config.yaml
qk_norm: false
lr: 0.0115
lr_head: 0.00633
final_lr_fraction: 0.0
steps: 6707
MLP neurons of a small language model. Each row is named by its layer, matrix (gate and up: input weights) and neuron, and shows model dimensions 16-271. Each number is 128 + 32 x the weight over its row's rms, rounded and kept within 0 to 255. Numbers have three digits each. A neuron's up and down rows have the sign that makes its largest values positive.
After each neuron's rows, "fires after" lists the tokens most often just before its 100 highest values on Wikipedia text that the model never trained on.

L10.gate1645:122197141169102134169123110136100150095119108169125122134118095111119116133103124126159122146139159124122146168142127074111141139082165108102152134164115160098103149196136082140138122186120154106174127136177197157147112163095115091137132105080163179116123129099092143165157146088127148162147144134126148204189108116157051161125121140136186153156121190134117146116161146084128104120143174166123078084084103143089137168118128151095216106128158180151138109131079126110135104089070129112177160144147118148078054044109129072050114105125082094062117076102154087116099147114137121143138098116126118141093181156103096145055181078165124127115098111115054058148150203145111118077086129165089128155113144123121142137148128106165163123109126147112134142143153126143102132176110115
L10.up1645:110161098188129106121095119177089136148112151129141103105149121083153084144082134118099125123139051077083061111171160099178148144136065121074140103165138181127155089102118078163120126147133136146074141088121060112082150152118107157163086157083121215113120139103098105075142180155112113114097203186125169131112093105149110111099161164167122120132095062088115053125184137072137095105166168107086134130160046114151138168127142170119130146132126150148117116113120192116059122127107125117158187148105173106101094082120125120152075105156106187091138104117122136095112134112146114132047064126169166099101153140071123162126154128081085126074118109151142126126150156132193098130188156059110157099112116160114123168103094097157113120160137131141177122116137161172113083099125131
fires after: " ", "1", "–", "9"

L10.gate1795:139091175112141114135150160191165105139108118106105080139138151102144189107149090151089195125127170090161182131176111114118145217088160173150120125184136121064125114164124146133101123150103124113146158124136104080115174133096137122106108134098121165166090114147148124141067113165118217092125153146074145109066200107109186101090119144128150202106097043066099134164148151083157157122187107141142119140101104110120123122112091092139124158111126104117129162136137120130092168155085140178121117147156152138123157095036134112127099136148108142105093136116116129150069123155150107151177158152102111144131111157126101166184121151100064080078160179097083108141154138139125099121109106076166138110147138170057109138190138145087117148068135099094144129142141145106122198134083087
L10.up1795:067165146125117103102123153090162120145097146177133142120135158117103113144131123062136120131100101114154110121073131158106102149110106126084166100082103153105144119185090159106101093080156039092128099133085190120076131144160162105204099105118128170121129120130104077133160134138175131077155179124165166039120117140070126120124095136127076110135128192082138133081125107140165106096161125167099143157156094178083188152124105151099138162106126141173135211158128090058164131091124088167129140119081130142104170122102150180171141089030128184142149086109101109066161078108113102123134057151089134091135103072171109058162066175175205196061064114131161117137140103087097148105132070115158136121133114100093157117093121120206091088121118162119116107096163124109069111097103071
fires after: "-", " ", " Oct", " in", " |", ","

L10.gate438:134107075210070163119141160112065136151116133132153093135071115089097105146149174132117186130129085073161129079131125152181086111159124068130141128173139140149096144130144208106147146078047116099152099080101113141165135117177157069115100140071131066090159087087220113050094124141105105145159095125045132148128113142115132106153125174195088092140114199097123171132205182078096108171195078153131143089148166088144166084133155098093144135132151083088087146196077143095142153101102106121134088116129167123056118088094123138154126177067123123144114177129123139141142118123185136112093141167141148132157110049150056104202151149183082175150184140100125085119089158095130186090104152142140080131139177142131137115141203140137089113089090129151113101120150110202151151089110164
L10.up438:166122127115144128088129111074149065157172071128067190112149144169084093160194145113118149111152113122127078133120099146117083147121170117117127167140119102179109121157111045101142159101108046121172106127176132121108131131108152087133133123086122164178162093199144151122102131041098129114129106098097094108169159066195105096164098107104167046104138157128166131176105168140126159114109141208134036060110118147095171156079126115162142129092126066157145119106078085112098153161120113123137145148129137101163127170144151172123175152078101104165139102138110183128092067162128130162197132089118127161123117091106096087177106153132114107111142137097163161137082137179115136199098096140153125158032198094120100160160217108150083119036097116158076122149149153147090117085138093
fires after: " the", " of", " ", " between", " on"

L10.gate1915:135134112106147109067082121192114110042102108142098117064153107122123152111078095087138130110120116173176123122189065102083133092144144103157155089154164163156130081128163138131101152155105188083171164105140139215118172128158089056121126143103169141124098137131154123096052144120076135111154150177188175078102119118151172105094141084108151081171169100066104137090110135137151064108188161141134162069102113103124086129090123146128101161072128066129124106167168102133094097163169127170147106115171141104139113183095100122136129148109147103072079061100197169110089098150089113173169121100138168117101122123044119168157127086070106112179138108071146086138131176142082118125093157134108165177077152127091128140098143149140140145085137087096121139174154085121119075123117129
L10.up1915:090137082166131059123166118137158150108091085130155106124139150121084127187185159179134112091173096110186116175186156198148156119161148103139135099165104181126077160141150137180097149081111129124115177193121110124113147114154075150110154140102063079145098151177155107185114107126078181127189097099153111116146096052086110147142109103112104172120173135089123193170047111125110091224119135133117109146081142127122162150130126114108144150153112107144151162130121112150127161172116161091210087098159150192136137138149108159119165098099137129121165116161112129199107115078150193170139136141092137122067097096140142114131107155110101134171122093102100134123142169087166092102160129115134096146181110141113135089117087147123153151149162148101095134099076093121110138109111109
fires after: "9", "1", "8", "born", " ("

L10.gate15:221143094156086116131133143099160112075147109140174143120145120112146094120120124100139155123122149135158089095108074100144156171143154059153130126153169120161100109099123121123147194164081127150153124117131095148174195097139075144113087114152110148109124109108096100138142105099104100119137131161086128145123130128112135136141047126124154147122081110119145140153162152154151125116117110077108170109165173121142153155155091129129162159096146155124192106190083113123104110108172126186152071078153061218145157136121174147191154122080113074156155104164172103058083132090162202122152148111188039124099166123176130143169119153066107090113170112173108125128120123084084120188129150126124170089141138143154147131120141145101137103170155150136157062178131183147124118128049148
L10.up15:070116092135132086130157171174097101147168149164127095135121112151149119108099100119079198158123167087053131153073163176086113145140121154123130156084118143135142091105151128125137089180124057148107134167106144153084124096124100120086141160122089105120066113114123130255107113083120096135130116112122109079116175126122123165138106083094104128100107182037088191193145102085167166071152100144162126120132108091163154122086146172165036094107147111171108119115187049150111078165147102142103134132204092084176103152098093144074123130098211145137074092126135102137100090194125141134157076185078056124091139141096125062126159114156105143182099155114158148121140113132139138133105117117122132141150107194134096119136088101200157145128106075134119044120106141146150120080132077
fires after: "\n", " was", " He", " is", " as"

L10.gate2360:119105121154083142109097146166118164137086102130112083090135142144175135090081098108157120067093142080129139103104123138175141098124116115151107119130158135149172179063153097161130156128073141113144098131150196161106102088087148142115084154068096060167079109068147151159082137117122076160105122074213112092110066146108122157187107132137179103163147113130109130156119112146127206114114131156126126170160152123224149105092142123123135169147116139048150133083131134179185124121102109116123126171062119115131108067126145095101133092187145150147092151104144112130125080181112116143111131134089140117081109129095140137108130155074186090075141131106104169123152096078101112069113110114103107110094172142106166118134144077161120110084137180119114136184102109103129141132128124
L10.up2360:133131133130122097116112121126067112167184122135079111138151111142084143113066059074151098118140197151125178083138114171084106154070118089089136082128165100162183062106141171109148094117209158121127162113063133136098130129067104067073115080130155098099144100130120098147122168062085171157156112126096141159171131122132109099128148185142151096095172131131066137174169129103083123100100096166109130058126096139091123098148126095143137124094152100116118125154153110104149157097164149140148126138128067115121105132162103131174131116105188139150083173102129124108101126083116145118150175105108150110113157178115120084104140153090081144148164119145176081128166127162131135151075141156163129110165092139127128052160115152093126154150146118097172136153055112079114117134123118
fires after: "2", " ", "1"

L10.gate2592:182092125088100091109077166131115195217120155120136141035172117149128182111129061124087161126077147148145145057151151154135137143058131155094108141117112145171149170146141104083143141139161091092107096151115089124142165157130134117113132104114143199131103194114121147153120103120143138114113133176155173107103126105118106117174084118179168167133119097126116131145134167089105150142061113081055071087141147173075125118183061173142095187134153124075124135100123103131137146157141192141164120066060133119122123157124148147095098131150091092147050134137157082136109061109082076172153109090078129121128044101145124159121150132090160157166114164163115081127126173144148135119087172139155134113161107109131121110072155146146081147146135148141109139098095128152193133106136144
L10.up2592:157141140099148094103065190135150151138161129117151114130106192152161142115209100151130164151147166103127088128099145167122133173128158147144151104071151109203118113112122084127112128179097126204123146136125138143169145091144135148145123080147164126163146175132105102192114113079111170096122164090142085038081216144107092105065129095092174185156159165137116128200139140111145165096151142118104140070098158119129161156078142178130090118121085109060078136124170187123061149081141157100134092131136165136158099139084102136129107114154199145165074117049143131156163138166110190172133167115133144094110077136111125121129066124113186139161133110174149147120075153209125163151123145069064102104164135141067198092121126104127147136195154130182156118087064115073176106140162142
fires after: "2", "|", " July", " In", " Won"

L10.gate2499:087090175117102046138149117150104138085144152121100180098082117133152152170112143104114157099149118134078076120098124171170125165114129172077154070088110102096144179052199128112163148163077165093116128090119145122171074130092115094119158146129110094162100133135136105117187106126133129110148154097141131080150212168142090148126096133122184107154099136068117107106054141147116138146155098117175101095144127137114083127149158092133094141121110109132153143120138133102132146094090116154159123054115128136108149141122076085180145120126135154136069155234128119078112115184089132138066191137083166109196132159142158164157215158155103152178086094156114134110172106103169131111132137159113097221109134165071162102132110177140082136124166135055054089162156164147159132128069189
L10.up2499:147115154157056153166162080147139157103153138188117160160155167108173124156134124144174137153110112047157119166177096131102195176119107189110074109168125144158109143117151098097106045137141138117129095110130144111145169144132102099208127136126155174083069147129108133142105125136146117165113068108197121070165119157111109113177131108176108103092144130064041099108110180184138109139115172136137118187172135163096115165122107142143149135111133109076122088146117120083162088164103150157081104147117102121139106108051128146200105141171089107136145096070119084069104110109153084132180137150068103113085108090131106159166116133195158084124140124127107087133136125129162074129088042139127103142141114183136175133143093114108116167178096080080061100109160143162168136135112108
fires after: ",", " ", "S", " United", " the", " in"

L10.gate2483:186122143112091130168147103153135138105118156178036129106106143115136137084173170134156121126103186084066133140167070176122141109078121090100127107156172143157067164129138131114106082143133150096110111145095155108180185104112146127140150094106068187113104196029147115147113094097148134127087098102114123056110118113101094133146166111159096109124082203143129149108115072151145191164107120163137095048118170152150094138108093169115124123166097102148111160122100109086102116071057152122079119159133154165133087107097137163179141158153078130093061133087098148158121155162070140101087178129105122099172134149140096114112140118115109151102142171111131132136152157077113132109144135147131127098085086135117148084146145097092130130132160104087081169151136134142117115144169125
L10.up2483:130128145092119120191172100134062075093103143132112120098127162135118097153123107143174119176131193134088107109122086131169100104134086091148099104114149081101096124158137112111103116146097107127135189122055136145061131110067075170125139085085050138029130104149119125132079169185166123124081139107107118092147153105110157141168105045174127152090087158113159121136151083097127121190089176154102229129066092125170137113120064150095155099118165091136084141106165131168094135170188140117187146146041107180086099103118156137153089222136177133087111093112155120114135081169125119152107137132126107154161118076106106118092140133166138115122129156131112088089155155103051128082135115060147130079074124136107128114148149119146157128144073125085100094127103212127094148106148151
fires after: " ", "4", "7", "5", "3", "1"

L10.gate1459:123098100140106139114124141142064117122128119139108142153113076178072140133143131181171135109088114110104123082128104156136052094129122127136148138132201110120194104132111127127123156119105146098100128048133147110087169161122099115214080142118130058131181168154138192172127072106127111069138113072122094143166122105089109087111135155113110125104144098138119165027142101131106148126176124107137193100105107170185163151121087111142143107117090064150165178141113073179141154157073080100144131201139160130160091153116162119054151079062090140084118087115161136123145058134093168064102059112129160133071177129070142113144122051127170121094068095107211130124127134134123074128126169114163161119130120142097118129121137101059181142116212165072151106204101147110197094124118129
L10.up1459:151117127138110106108160146120166115084128158166080108111144137181099130137165153166164139148113129135101179169125117141099196149088139139167143113062147150117140100085137096171129110128105184144109142137117133155106069125134121130175088049164180145128104168154124102098177139116128155110054206153184152112156148123107188120093069127159090178165076173132123123160126047174117082132192139164128162134150126132159056165152116133137138132126125078181099135152177104170076182120110111148111122130198157083132107121057111115138050089156121104079113036138165104079102152101151159078099124119150119140138132132114117143132085159099091131179099084146157110147120110163118058090142195118160103175140119106140131151163190117095066119123120174154137165143068149124093181157145114
fires after: " ", ".", "1", "2", "6"

L10.gate1722:103142169132091096122104153183051108085156182121113072127104129151173182129119096168189108065047133060172158133103075083152086111146122133133129078113116188199106098132131081168158128153149143161128118135108164169174124174162142139128105126088172102197089108090128072120070107155103103052109073152128157130095132130172140108083146131141121098089113102133177158167162110122130101049114139061161087086145142138149172097142100192108147115109127128107130134125106193125167110168102107121155132088136093168159098165118173095124185111065137125147088113103160176159137157099116087071151093126118098101177108144140130117115117172177198140084132048151126122155113088133132155127098094119118151114156101174108122171111132164171155133164121101133078126115086176143172179083128026
L10.up1722:082143164117084084115154092117138121178126111105136156178138170101081142123149101119133103194137097145082144118130154160102156143180125164102166184137106086104160145138135168155144162148120154049137144152149097131161159118111117096106094117074110119129044065102153127120163140147065146113137117192115161109141139131098154144157157078125097061105142082088080159137190073142150053128144141201201088105143138175109166131142154120111111106068129126128107176147065169084077140133175075162084101114114105163087129129135131162108102126149121118109132194168113105159114121181119158122173114129116149090105193139104118137124147084163131137137122135098174135138117052146107142078115109084130119144135118139130079157105144119142130138142208153143121108074073151071173140084091068
fires after: "1", " re", "2", "9", " Re", "7"

L10.gate1281:170158106125116186148156115190166133195185168117148134127074138079048171120109130151102111135164109096131073120126155110090115112104142120072152116086122130150149091119115167130088121129144152114145144141132111137093158137105085150154171191068155162118145165145105121158139190067108153170106139119108129175078124143198144154146126121085090129189131198114127137114138130153138126141138092181130141152147036099122198183174132146106131125160188085138112153129181139079081136139178146119147160119134114135143134134164093116177097123151142172156110103132186076074138105140109131129120164124138142163122135136149161097140084110137111194165178182168124135160129174114141137116040158160188076102162139114121134135182181128171040107146153141098143150116159112161138148146107114
L10.up1281:168129126141057119121146101150152157039119124109105128105110174099097136080179137097141089121119119088137104062131125155127148125150109122062188181114096115140139141069106088146128059169105134137105110162151132114094060164094123189055131130127071092096116125140118143083159160068126067111114126094152135113171087111183173129149176100146105094106165168168175154097097234163130143111131117124217097150128183086130130110116138151130132096132132083123043110150110139160143142147113129103101167094172121134207102194108164177153139133115092118135109174065105117130120105128129088132124149091138066125077129115122122096107132115084095158116099143109159116093147090099072064154098091084134137091182137080100145168121184106138175090104042121197116179153097147062103122145119062
fires after: " the", "The", " War", " on"

L10.gate1270:133107148117135104150181097165140127147085067152153158166102094103117166139163144098175183099140149122094168139139085152142148130147151132105153109100112150109125142166157098145139146129142066074109139074125099121136109128137141060145080111145104055174145121106093147101098116124104089109148125212144107160125137144099134169152137118141112089131126113149101130069142166207150168142086170140131155205144109145120142170127078134094120121161157062116147082134072166120105108108171131158173133124127117076079104098129181138181176108129087155089141106205144140107121061170144077070117111139087132162129086157126065133141050136134127174133181106182136086185115077106146153087135148135095144159121186198110115104119093111137144070079062099118051138135125120197153135085167123
L10.up1270:153132121101147084130163096094116149167152169136122160137128178092117203139085195134164110163132093078117122197127127113132162115191103084122164079124067126151123109173099164103104123130117073170162158187098130081115165141131092105149102085141136106141085041166150137137111107127112112143107165096097151141077164115185174139139122094108056097133154074167149133112071128181100105129179167112154121110156106112159183155103095101082145112049165063127143184148129146100192073163153110127117129120110111126158122149175157095156081148154154127107168146151123098158121105140102118120153110159125065124127111157059122127165134104100100136141159091126143081164139141112114099165136177159160175169137122091142083084149072131122182095146139085131098152098137124056186115158171115
fires after: " in", "1", "9", " to", "In"

L10.gate1298:164135144175103182176098177174117134127082114134113134154190150116122095135130127139124122080152194136134133112118123150170115120142094144079105150113113113193061155110110161134153084122077127179180149105155108137140165126174109101122062145102115147128131147140150128162140121126110155100071136149139142202122031099117178056153100157092098148137114081117132059093126139126122160114131050094128165138118123139163117111170116127160140137112092114133115107109125168142078091175124132141146089154158100093131128148174151085200154140151106116170110129137100104123185098080158069104112187141109104097096177153129191075113147077179091134087062065084105099143101093112103122075078119191131167057146104126075139111123176096120049128130142147112099109069107161109151076124106167
L10.up1298:159122184028099125154129181130112141156122128091125122071124106137110117151108099145128100172132157174117144155178125146090148150127154161081182159130153073172112104115131161036137133092138143121138168085129152087111147070099114118151138110120133103159187057090149101122099197087154108166147097084157132142128112119207081169099125180162120131122090136124134137137151119183062170140114130131115188148124071162091173170138116120159125183150132138100149110151169142107105113080161176089133134155100132151103165146122107121162082104100118135119174175181130118179167087153080142150089212121200127118176077166100092114120186106098138138106116087144140124112125157161164103130032129092128151165074130168150118162093132160151160153164152105142111107102196152124100168122064138
fires after: " ", "1", " and", ","

L10.gate2036:141079103126107120054125067166145111106132071138136169157138161144104115132169104113078169125171143115156101148145126095077179126159117122138141062110149125128133115103182113144133148174120087155123143159144194146054158098160107086187149155147127126113131082165113098142129135186140109126126123189070132102152125108100180086115093129154133114105112134128121013119112164118155128140057114124152155167090123116090124096187119126158120140160160145100071145103118175132117153064098111162133160145179200105119088159119084159106094172149125096164082119091106158078155173156092074150139138152138136153103123166124123167119092162153090117170178117115096130165149114109056143111128141151121097122157130125138116105109129094200128114173117115096222167125093096175200147142119088
L10.up2036:138118062132143103127160150123140096097133106164159140096108121075122107126097113102124198172116185138119127144183158123142103152158097109068115166114112139124162135149146095101088151138103158144109113175143165152150128107090148149164120142133132108117101155126127122140101131065068074115085130058127163066119155198115132073083110067091144140090132160102119184167144148100205145141149142112109190127196127109119121162060138142149122037137147108099113057094123195157105140142105096152132136179126128111149095132172145120164124121124103176104056183119179112153156133124090146160159125122159125127122147144141075157070100144129157160121132135107134154119159089166134145162081172159129108178122113178097100087113089159130138134083147104120106139114091098080098093100138138
fires after: " as", "'", " was", " is"

L10.gate2086:116130125124129161154185076094120132145148129180167197134097098128137099143161161144206111123115122168118135064185141163113097126120130147109120135123177116136170136156079083060113148122141091144127130138089095149136179128186121149163125103101093142139122154157140117142075133147147144156140145168104101173087139101138154198210103144081061130070187036116117152128114150113137190072192088118158198167111106099079149093135163108136109123156089127132085128127138154111191136155142127158147037131165176138165123093109149088135107110143115159082156184136107083113160132162175132087100095095130107107156161129108169109072131057154102079202153185099147168134181128156145087110201148152088106110159132103093101069123124146132095141081070117127123092135181126130141140119141128
L10.up2086:116115163109129136141062112212100130121092114122147190108120147050105088104170107132138098098116100097120180133133103143217099081107116076075143113133157138153090177134118172195101144108209139125116155161124120026121119137125028140163175175138199103129194099070154105118135136160117129116116143134085134082137162148169133163113110149198173091137100133180142175131163105142103110181148144139188142112080128127126154111172155159100156173121149114065111108141130076173118093080091095080124122112125172076147153188184130133098111150175157144124120173128137135168106106104097133164133126146114156132154144153091133135102101195126105178051154102140129122177101130115156136116125124073091118074102084105147124138091130114101155196144093145115061136168118159117055094114088131
fires after: " ", " $", "1", " |", ",", " to"

L10.gate1514:125097176093126124145114167075089164078106126112133080146162119136155140148115163122114090092150105120172134149064125106169121143127121080143164116137127112152136164077140124112126102112172127118110114088093150105123143192148150062143080132101090082089114101101141133155154092141162090114161114117157085113178079162182115135136108132134145156073152134167102110134173162103102101152130106153154194148182141163125145094123104122131154171127113124155147135123140138127118075122106143105103092110099188131113093217118080151151020122140101084136088160137167154086168114101113080076127139120053094143137076097107140124077059108134111091119101071145131140137139105164130086072130154149165151192111157115177113080163205167095131148150162134110105164088109158143104151074177104
L10.up1514:112102123085164105103111088090108160116109147146069103125127165155083119129102094171196120137150118140112105077151085128093118141093141157112127120111132101077123105104106152131131103112134165155113139087177172170111113075071124123193125112202126107077126143164111175151110164121138163109107143091145186142149142129125101090072156138142143130135124164102130130121109115179133144167175127075106089148119105182135122127092092148193152109113115111175098136156126102210178164167160148096108146145146085124141164154172103079087113109185172168105096165159097143129103167127125173083054084055171147135106072095098159130183134198129121156141095128175189143075131202089146131165201130085100114116164048159147112173152040132144154128135163153140139130183178061187101109115206119
fires after: " ", "5", "4", "3", "1", "0"

L10.gate698:169118151094077048129176120129093179107120187117139121151096170159169147172181078109145116174155172175110123133112135107137138133125163139117117112136144178132184062103136090127191140105067150114139150120123127121083083125160212089142160144082168032140093170157141138119120146154132128119114108162157180176184216123180126113090109099218144141097199161152139112187086141131106111123126167113096195134119152147070124116108112179114157132149107100146107107117157150133118147113128099163145125097140107131187098114102149147159146146149119123088102077072197090121164141117133146151063111146145155117141104200123148138134110135093106129136163168138178042152168085125133131128049103075081172131134097141151113102128117059144135147106092125121098101142093171201131083159129095
L10.up698:114179133108132072128175093100108125123219163157168077151120165086138143079105093134129118163169125131145156103103153160153147100062132097103051123100115123144068125132210160113122137166149098122105161156111120133095147114073050125134172095079144142166172168144133119126189121126145157106081106162176134143129099173131097157116112123093109105095112116143168161082113077194169104103115152131145091155138102192122123129184109104119088127179184135119193126079095091127141107184166140118191124136125090172122115162071150104190086119114064133134168127130081185096187097103120168132179103102166129100138131182106097087097085178105169123067140146155087030154155100114126141105126180095076082175139166202125136118084120166140126123145121053142156098136106148130085123161130136
fires after: "1", "2", "0", " "

L10.gate1378:122101080113102122147101123090089145139078146141162084153094104093144081137111156126118149107154173205133062166185030136115133131181076127141158155117035079161135156118165106140130151107130097122103174121176154192189127129132147112144123172163148151125185182059104151067127137167157113177135110204087181100129069112122161130122163134128136107154108134107113113101043164157192149109047193118072096113116117092162102118136106133147145176159073143147200189138109116082122218106104120115120153113110159132155119115143156146026107128130162152119093067052152108131156152133211130128150136184102125113158155121115156153125123143133103139158102154173093100165122115155183145105089132129136160095154126112093194164098078135156155108123124108077122163156115093117150112170185098
L10.up1378:117204183121097144187137106119106178151135130166147146123087126093153061101106119116200106152146153126115092098154146170136063101154169134162173089145145091163135061176126111117110121130078151168085155102114125060174117163098151113208098137164111210144109148150118139151106080082100104134118135097097156091156152092126120135123134138152099161085128145093097110086162095093095117157139141117175118108132149095144109136109162108161128103160068092111114098147128156200169121166130124132111089101098081074173107128124199177070040175141116164127134115118188187112057097167164178193160118122146130122039128155106139176128115103135169141114124119123120087079073108086122123144141114085106136146132112143137120130142129175131084129146095150128133125170098128110115178124145145
fires after: " ", "|", "9", "-", "2", " in"

L10.gate38:081142125116092128099112114132106127143149096171159154091111138065120125142149171114104141123090118098098143157168111174167116139117148154042148150161135149094081156074096121065105170099109085128111105161088155105127122129092119193111134130138115176132141115108072116114158170138123117126139193134084151121072086132091148151099115078212077129102135110072111147094098144123104075122147105118146109138155196150162120102116149128152137186094154169122132073114135124097136087025061053125134134110152159105142119089100096104134065127123169142155170090150153080087116098099111118123131199124170112184088101105073132147093164159139089100120133138096091122144132109172137093122109094125113150150152091101102165097140126115156120100139114112113112163063150102094153166133130147
L10.up38:171145151089159125129151098139088095134137134122142190163172126096068137142170104101128115147149079144075111100151123119129190161181136136069135127157096091114149089118143188086153181106154163137107157142126137160152115079168090102100119137115167124100103084152091086150080198084153150177108063135129148116130118144104086124186084134103103090052128094112118140154087149080163093172128105174117132102140201175116087156095089135119100126098168147131137190123087145153169077140144199117126150126092134135152134107138106104071112099163148098141086124164139109127167123163121087125122107130150124094106089121076130182178120113176082184121149132152137166135161086132171053104115147102124077130119144169131111195153122074131174131180159141145105183149029128137121114085149104
fires after: " in", " In", " the", " "

L10.gate1002:124168136126136128099112121121176107146150100120155135131148161157117192138127159137135129118148144115115132123104149100102144138069168065097143140095059139121184114157122186182129162142187075126099057081169155141086136070112104136149156061119093023117122121115090100105126142086131112157097141095083129121136152133127170176119136161121138119169107125123141139070164137118146105113166154194120034124156141148158139141087142158166120170089082112138199130129114111165128129149098145109146110187150096177099026168148149105159137157098149075129122123086177116143075107115177089118125157129098192104183133166083145110106139215085121127143123129141154095115171150108088153166052119135135099120134091075105077105102147155095138108112089110111081128110118162172161133123168131
L10.up1002:146104105068142056103140104092159159142098077153122127152074166103119046122059060129118141135138105158092103068073184087184190112078092144169131076109122096116148052137059137131150170127045153146133166090174140158132121129086146111165114122197205139132150112158169085186126088097093119203134112092132225143152129100115060139112131182085093125115158114108133098131120131151166137104107067167124170103134108122170090173149134126148102148169141145121158082104142129122147139123135177145181176169076199124155143064121162128164113178143153173101149055125079087149117123138085176116149166140165127134113113133107148106098138136182206117139144136079156097125112096105073051102133233111046105155183085105135109174107103066097135168140136134105169112079088111127140129123140129
fires after: "2", "3", "4", "6", "5", "9"

L10.gate2699:131141095102150097110126141106134121126125146165154127132091125110154202134094164126175148182175158114103067118137080139171119127073090102103126186093131122144131112112124106118084124099109155108132148160118115155129188133109126123136133093038113149170122093126120151154150107177147073126128117143116086086104094143139124187167090066124143099126090109094096172134142184101136199115114158116102124166109105140171118080171122114128148102127151117124118130149086086130121127136173150123114121112085148121157112144160137175159128094161159153139141086088144094169123086092155077093127164111163097121074134066103069137207085164157088150171084134118077110158205152131134070136162164134153124135170139136133101107145107102177110140142175107118128078078132117100076134125120169
L10.up2699:121147084101156189208109156087143114094118168069092103084098157093110118114127147099160113113130114116067048165132101110150094092133144116083109141093086125093133119128071153154096100082190170149126191181137096115202089074125128149102088136124040142071151077109140150116131147136168085139125081143133111102128114134107067123148131166134139103172077118102183109117154184143068104143137220106109127162153083105124208103096165189087147147140106096183129156149139067083075128153052148111170166168101117129099085139164131116128111109153125114130133065131148138140144151115100155142166067133127147083124129124150175083148131098162120084102154103153195152125183110105119122161195178137091108156144133176074130139120138123166153146100182130160077160121199162144126124208100118
fires after: " ", " |", ")", "1"

L10.gate1213:112127106153159098186084114137121082109130139123147142144150131115110166143172077166076057093152244146096079140152120077123126144120086140117131121104200150145130113106138093116079128146154124115101220099108102183141149168086180154146141103080123127114165140155141132122130087168158114135175131107122120086151181123173169144158140099163078146165038045165142123123133114135212133119114154144113123060146134159133106120099084109146107121135210126141099158084134180110056138079147153122095093103128115137143107139061135126127115118115093135130122155140099176091098115134103105080113131103201167159159065148187152163145079103141132116201103153079105132163114146130134108136112117136160165107136160141123164182135095103132109078084120082065150117162107124098173087127059145
L10.up1213:095125087121109129146141124170084160112079087188073122095171142163082122081130116085109132166119078163152147135109141118092118137127153152118107137117115123128152107020111117081137134120139087102110151025136115159109156129151170134166143179060111134210107121136104130074154109143074153077177148079182105138166133118075157099182092088183132101112110089176133133108093109144141140172136150111104168091114151136134096163134139162173091150116147058111118142059089132177097165139100147115116156153110184101093139124086162124151103135156164094114142179128115108104123134114116120147126081171181118157140091169084129136122129142184182192083166125092097103152157111071137118137085062178087146135105112200166133137089103108146116135136115152114172153118121086124126107118121113
fires after: " |", "-", ":", ",", " "

L10.gate2533:139182149105172125119136097169143151112079115119120125150164177106154120124086138131106145155176110138073140089090161150080123116124090130108179113155147117114129105120157094172095114136108098070104113099045142137136187074092209117138111204124106095162121150119112140138100149124117145126118110120096152043054146163118094128109112067148112069074158100104160139134086197112112137102133110136113158157090140136129195135089147115115223137076159107123123133094133113107156139081095072177129129090164172182113095120077147123146178151106148184042207118144154123110090110087146114148112154131110069173109105208189175135212097083085127094128134124113064120112167058105115128090132086149135142063097144138172087076170121131160094153118134182129134197127156124161161097121152135
L10.up2533:125129148115122083152116176087138100126137087128202091098177102140115117145100116085142169137101106116163095091115125212154103156135073138161136081126120155134157081111163173166165082181130091108131125189059113149128051130167153109136078173134172134099104171088122148095108133140133108133165084115165131104088104103075116156078130096150140134135167136127117138218112133189131131175089129099155120115126100167146140173172132120151125117083176105087159122100110105172120165152082142084158122189124108234050093056114121095141162177148186104119126129098134126065121114080155117163114134062160130122174144085132115115123142155131135142186157125098158110103136121138085140106126118146115129117136156139174188097115121109150120104091126140088151141086107126118100133135104173
fires after: "9", "2", "8", "0", "7", "1"

L10.gate2130:152088088157155108106192130163095142096086158090093170132109170062161131150143098140111118126164076131152106133098152103147088100115113187120162159094119103141123151146126098151138090127155093190188082063148129166149086102144177095097072112088061162129175136063133165111147092164153179158118141196117160066084130153118117131133100144116167173119111108130118127110132160166122117157162145194110047155140115150109078156096141090133183125122119142116113058098080127081125133115187139108111093084130119105123130118115127081147152148110129207127135100143162117090194117101079196155188113123152045177137088157119136163133159119059060095204095073094092117074136100129119108109132166113105160126143158124190100173130085123129128155131150102100147128138215107068153188165084123
L10.up2130:170112147086134106127157134192075131151100160148112175161123166137130099151138138097135112085134087114140101121189128137163058164140138120106145148100160105110101039144124131161119114117178096104093163174155135176150151115168118200099117118142140118107173122045111180112179129148124106054106175133124166130144144193162118172175130117137125222154143173142107122146117131109162084113096119140109073128115164081091159115125106092110160133069114143070132080136107144117175100128093169168107061130109162131199095120125088118101111107158154118130155116135164125136081100126138137093136118143141121183110073211144074109186151098089129129134144097107062124087162130122098124125141132148166190168132098138113160158149138090108090174097097191173135063132126118143142164110093178
fires after: " ", "9", "8", "4", "1"